Weights of a small GPT-style language model, trained from scratch on English Wikipedia.
Size: 3 heads of 64, MLP 512 SwiGLU, vocabulary 4096.
Architecture: rotary positions, no biases in attention or MLP.
Training: a variant of Muon for these matrices, 166M tokens, 5066 steps.
MLP neurons of a small language model. Each row is named by its layer, matrix (gate and up: input weights) and neuron, and shows model dimensions 80-175. Each number is 500 + 50 x the weight over its row's rms, rounded and kept within 0 to 999. Numbers have three digits each. A neuron's up and down rows have the sign that makes its largest values positive.
Before each neuron's rows, "fires on" lists the tokens most often at its 100 highest values on Wikipedia text that the model never trained on; "fires after" lists the tokens most often just before its 100 highest values on Wikipedia text that the model never trained on.

fires on: "\n", " |", " 0", " ", " 1"
fires after: " |", " 8", " 0"
L8.gate14:484453580401469447541547477480540454463523520416449472559454481592519474542584514502532530576502416484620484445599434480475380496443497515476506521506561438480515474540526564482484507464470456521525538515559477491533517571533484513468456490469519424474508426542621468502508542488563492431
L8.up14:531426473497469497515530417562595420552475561529476484543619510557512535455415500524485439476565431526466583496559516497540447521589408544515541501568514558511543501468472601531521389443539527424474527509523462545480587562443434466501500521516502412538438548570454390502533463505473483517

fires on: "E", "W", "am", "ard", "ast", "w"
fires after: "°", " w", "″", " n", " co", "N"
L6.gate289:459454559560606481454524497524549430463528497546510478496487435398445474343528493541556530475471516535467541493476460508470543458508556514521488607443447467546482508456479497442478450540484450440499476527599487516520635607581475553452453575507495513494568432574446467503442572515472576497
L6.up289:488440526469469478579518477388511472582432476476512454461422624408501461480477557491477529503474551392549473545458526582418448477550514542481473598441467471521536484493528553510467540459478454581420499491566478499520519491555563541529470484433623622461461457408454530409483510453487475529

fires on: "\n", "c", "-"
fires after: " |", "|---|---|---|---|", "|---|---|---|", "|---|---|---|---|---|---|", "|---|---|---|---|---|"
L11.gate400:509415507504466531489449495474528522465545591497425496571410504561530426495481532519568404537548499500501478544485559546535522446493496526369476450456475505530467544460506502517449539429463605461436555526482429525536495466533492483493560626570426421490524456504471534574474514471472542420
L11.up400:515549651581359473481475451546551414468591431462451475506482395467525484482504574447547518532487501445499532462487452493428472472378525501462523464479512432552424514574498504594535563525540522498611536589550525412499494512545399594515495529472484547568507495531422546501502542510463467491

fires on: "==", " c"
fires after: "\n", ","
L12.gate106:530518448487562442486498506375496529522560547527506492496532509484489402559492500565575414585516536500506465442594499462508471403488548482522507498493447465460525486416518517485449466572480487547547490456534477492549522475530501510399549433552580467486528464464515493497466534551517488540
L12.up106:501551486559465435417443492461599500565527526515473541558568525491487520386447537595505597576554540490568490440520526524462378484529582517528438510503495531422513547444468501546492430434462489563434542455425536543555427584514461491422566526557559453490466460478532416482521543539498487486

fires on: " ", "J", " s"
fires after: " |", "\n"
L12.gate265:550488436490472455482452437487543504458450439481507441527442429454505508515425556493540631552501507509452382472456413424474549562425501486458454512559595496495455512421485547404517529542526448572470474445465477473642491526502505457506519559671488495509510489551534538504461543486566459535
L12.up265:509486448543545437444470511442470483517470517435528541594437456586454450422524487471465488435445444518489412503561568436445454555409452415581449475446503553501426593534501543491544493501464562501568446524553463488443502442516493561413467502570530559543426441576546470483444558551499485450

fires on: "==", "ic", "ie"
fires after: "\n", " Ser"
L12.gate322:508544548493550493386548589554529491548540609476504505417484525556640470544503473497523522560584566577477567446573455477483572557517425469460552478512556425579493515557524545456576524514521494563543548439474543463451660483530515504459510442490416561427577529468429528507519445613550478449
L12.up322:583524460492446407446448497377533513538537528478427535567437507499415552539479499439505508565468543469490497502548553507531516518486488529563455450425508446532485508538458470477519521467504501603488580435500516528554507519547489443519513587590519506464513430536499539545453524504613399418

fires on: "il", "a", "y", "es", "as", "er"
fires after: " L", " l", "L", " Cl", " Em", " H"
L4.gate173:459499480481441547563426479593445438507488398464477543479519505450497519520493427456523548464458454476449549453455505491554488472475460484453560417455583533522469436588520589635443495429565455465568506464499626449438419540458435585555492490513563514505463486567544450507523451525434478552
L4.up173:459546473521554490494464455509474533551539470555435483414433485551559548471547504425481525384530425573419519450522439559494515496464539496497557461576568530591477573573558575542389383505559520477538489478490511500478428500527528524492509493501588508505520550452526512492535523578465514453

fires on: "\n", "-", " by", " dis"
fires after: "\n", " Al", " al", " Succeeded", " Preceded", " was"
L4.gate19:520459481563451496449553547446399603502515577469535510467618485544439461418544521451541490584479392528466423510555525449585523537489536487481445526473465547443493514516510461506496435404497551564499502456516507502448552496514427487425517415596400486573441472576509475500497494453473539487
L4.up19:618523452544449488482525502497429488554495573499481504530490503593453421448526536402486386537579430590478509510551433554581543498500498566468538599483545531430497512518552569461361491494424493535546523517516507518464544462560468440406526429501459492522602394488517514505458427455521474525

fires on: "ade", "ine", "ines", "ag", "I", " ship"
fires after: ".", "ig", "mar", " Mar", " the"
L6.gate396:521456469519481486511500567495534446456367542487517423446419612516546524501502463507441434414532606500383499503551468512555452457530427421460584532516656587576513437503526491555547536410516592505536495607566536448444473524462532525536508550510509569572421552444543478483452497499468513445
L6.up396:507547550502522422584567494532524522418566596502539401619614475495510445536477457491525459472530439364527512459481474541499451513532534447489408551413461497446526486437584494444525501525541517486481411496511475498500458477565454494512484498524537496358471481420542481575505471487484471504

fires on: "S", " s", "P", "F"
fires after: "\n", " \"", "==", " (", "===", " of"
L11.gate500:483505533438503535448499516566470516470419555521512474554446520514532455545528483401533571586490538403481390557563529538339393549465597603524525468471582494573504445455561406499492489504510471407594448536579493429432539569471518486477537521505449462496584493502436465519469386471578397470
L11.up500:575570346534586528545475610524589555506446484442478537437502472457520393480503449513563475489537469486542483615449589504439428499475484503487454565507409481545446597503500526515513430513437474431489515546517469499525406479455516479416463453520543476473372505539465479407468447514444478465

fires on: " \"", "==", "|", " who", " has", " have"
fires after: "\n", " |", ","
L14.gate99:520500458550493475473492592470470474505497525469472631473500514513495436493407564518481541516483442416484516564512401495532493548499530430519547507478535531531425528512536509423497433517494433590364531437454548478490414357603510462440493506518563570474530469461494506515526533485521484537
L14.up99:598569567593414474442493497451458449454512561423456506434399524469472574526500490448476599534488519431523485442525470488547420512492446566470535471480551483578420592505493540483418507482493560587446442493432541553488466464618487538459552511513440556547464498463468373485469483492440471503

fires on: "\n", "c", " Website", " c"
fires after: "\n", "-", "S", " Mc"
L6.gate55:509664552554490467485456496426407482557372513565438432515565430485528544526463515495596505521518481390518551466514488527491562480522522445503462484433514546497498453471518527467395417479499511547592486553536512370508415506480403507438493393560524496468450497563403514464465400499497454431
L6.up55:450617475606485420557538517530515462489470486461514535553600508440464396510466501557536556544561577504571458513643567562516464513461456477551472459495470513517494526457457536462496415463523455479480532570518514379546520546428472508512527540479602577479522474401507449521539450555503453509

fires on: "M", "G", "N", "K"
fires after: " (", " \"", "\n", "-"
L3.gate217:487531442528479475498446558594554548511506489492483496461599571499445494507504574544543487530497505427495436584531567518443452502492546417539430513451502470536549535611541495496478362463505507551466548543552460484548528574467504538585538537458538503536459427525449497452414466430410569445
L3.up217:517516473442463524487493592470565524431374518493440459498569452507520475567523538471458547595516445494435556476506517512383516484539522501545434594506570454459504570518516571565518429418467478484585587488586454553451452478443508482572489415452553522480456531609453581462501495438539500565

fires on: "S", "s", "."
fires after: "\n", " \"", "-", " (", "==", "==="
L14.gate489:433474544547523548486471553499530605545521531454595545490465479446407487618456541533475548448588497516494534551439468532486462495541608445569421627536440590521541494564537451492504452495519454541568522481594384546517543576517461448444585519446477376558558452566464483394488435441526566464
L14.up489:388583471417530582441482489420442476566411435476483507450552506474555494448461418565478593459525571487544515479467481567441523550416485538492414455497437552480514464548539418559564495430386420524499555483483525483456513532479426486536457523487508503505527478476358589415457433524545536469

fires on: "\n", " for", ").", " awarded"
fires after: "\n", " part", " was"
L6.gate350:423493503614489524515533480476583505490452502521527581542562549513481566538514490500513392534424483553480551507526489499594529461506521456475501486527460624542525562479513554501523508473579498489533500545516485653402504538416443462416479575548402618538383514505583500420550423513562502516
L6.up350:486457427561452505593465421525521547520462533499485661532518429483593456410475576561494467459468530629513413505539472486581586526494434503550484528500540434507436474533551515431583486471475563460510536463506474522489532530508510481510610523552435496456588480526534510495590530557489478451

fires on: " October", " March", " November", " September", " August"
fires after: " |", " on", " On", "On", " in", ":"
L13.gate98:540463494476481479480503582530508404440512491379497451474468338477571444521475465556366504499547531600540569504540361514464497442457482502416505510518574570484460513578503515504512563479498546491619512551564521533463490504545497466539508501562581485473489503482528480444518509476512487464
L13.up98:555504518427429527514495508519437473511476543483430493497439392450550529498492535559506575510481410489418424528477416595457488394431428470522500486513435432418592533510504495509525527541485541448524519495393491532474404469633484588500474439529384588475478537501494472512504454555496544558

fires on: " Th", " March", "Th", " th", "th", " August"
fires after: " on", ".", " On", " |", " (", " a"
L13.gate123:544582593434539573545529615562588443487499556472474484518514482490571497532542555535485494506461491580483457504530499425476545539535512530495466491562489547487563487590515493447514544585501469411492602497485488492500454512454613477522551492542532517517546447484507508536515437392550443469
L13.up123:480469553509462485491504542525490468599442523476486528522508454560545616548584488469482539483487513475414486575479442496502391482508600512524536467583486612449481421445520508475418490558481450426556491466501444490532541423443568526565473493521457538498495518510511506520342515537561534465

fires on: "y", "ys", " sold", "ie", "as", "s"
fires after: " L", "al", "ot", "T", " l"
L4.gate440:506527425514474537596506491467446521486475457425564518462534391458526437624552480436452481575521449467482514511548459529550542445388496537549496514628493443612459430550513492529517520433492540535598524513507499546486545486574447457493471433476520572497546456413479517433569520518421498537
L4.up440:550570500542470500499485437538461436494458398504497488461437465512486435528444439483490529568461463511489549460533552464498373548504460478543488571587588542579541559509486472491489469361582540593482459547514478471520438525520480500465469545514559520553491476454552538526629458552609514483

fires on: "%", "3", "ol", "8", "2"
fires after: ".", "mb", "3"
L6.gate500:459436519553462575475536443630480469486465527504422358424523508473585509502559482600526528490451486459513481540514624618565505416439438444482402452569580455493422484589529503426488500477487503530508501476496475576494435524534504479461429439534543442542552453559571474490499473489471465459
L6.up500:470416386465464520500454506475433455464449549551468512528488461416577478486481570462420446571522470500401541528518454467419608495530428497484415461557591545460498423429544478480501444458487491430573573516453578612521550437495488474455531510474482425602375470467653456527477463520503543520

fires on: "-", "E", "W", " C", "ome", "."
fires after: "\n", "″", "°", "|", "%"
L12.gate120:485485591526526456487464411537463371462488472558511471465561503420486566464477484585465366499486520416578414481587581468497455444450506505348497589554530492524496437436505497472455459508456472475533532504469506448477603519612462475535461587484544456427489515566465459523577456570545478535
L12.up120:548425562519543518480550485520551391507453485553452476498570456460571498462550476533396503446573491546576556464531504516477457397512551406535519575481466500446519502544525486496596537548457510522482496493562568604432513551513518545454475451570546449485495603502507489435454456499534533527

fires on: " The", "|", "The", " the", " res"
fires after: "\n", ".", ",", " |"
L13.gate223:456431441588446526507535465590487509485481467490537526490544430450483517361566541428492566516440519488538412532474493486612536474601542448453478522462473454570482568531573415525546433629480540592530459492519497508517475442517464473439588545545528459526448493413540421503605493492432500529
L13.up223:520379482579458506560438478512468427550555544495524530512523485548492454464566479555464485513530515485477448540520532431465538519454485520489400484518529514494450449534511477384447508475486511446487452445544483408596525471484502552449514497516468488555468582499514489600541603529434536479

fires on: "\n", " ", " f"
fires after: " |", "ing"
L8.gate352:479510452495513459489547451426541464534560515451461511566483549543524456473460534463446512491478472519448505510505490514504476420531395453548542481521533498527483589423553442435584539567403477476554591500459443430523434462495484555457509620457394424475498501472475482433515561561492548496
L8.up352:442510420535456525465485505499606415492415506486408473540545467509504470420549489573476525622539389535424562486466490473495482513476507534529649384457530499570571423437503527536486482455514454532548581448525568420459513516447461574474513575453542605442492490497497534500411486523475476534

fires on: "\n", "ac", " al", "is"
fires after: "\n", "-", " R"
L6.gate236:505537490534557448466468488445480448501543593520455478493425509487561419515455503475510462478522615460596548495535378537598470510581519434498461521508541499504554594504478531449512569520518483486520559508490541496406565535412501527556505448564562420487527503483520496380548463563523497488
L6.up236:501519451467536439438659479438448458494513526434465566515483528463508476538464549555502489466499600422503624475532462430501502621461580399630490520501425491430516538498421449479504508544510464493530504525524506533418606464496520512392586464445510503536378504533472497532536540423476563487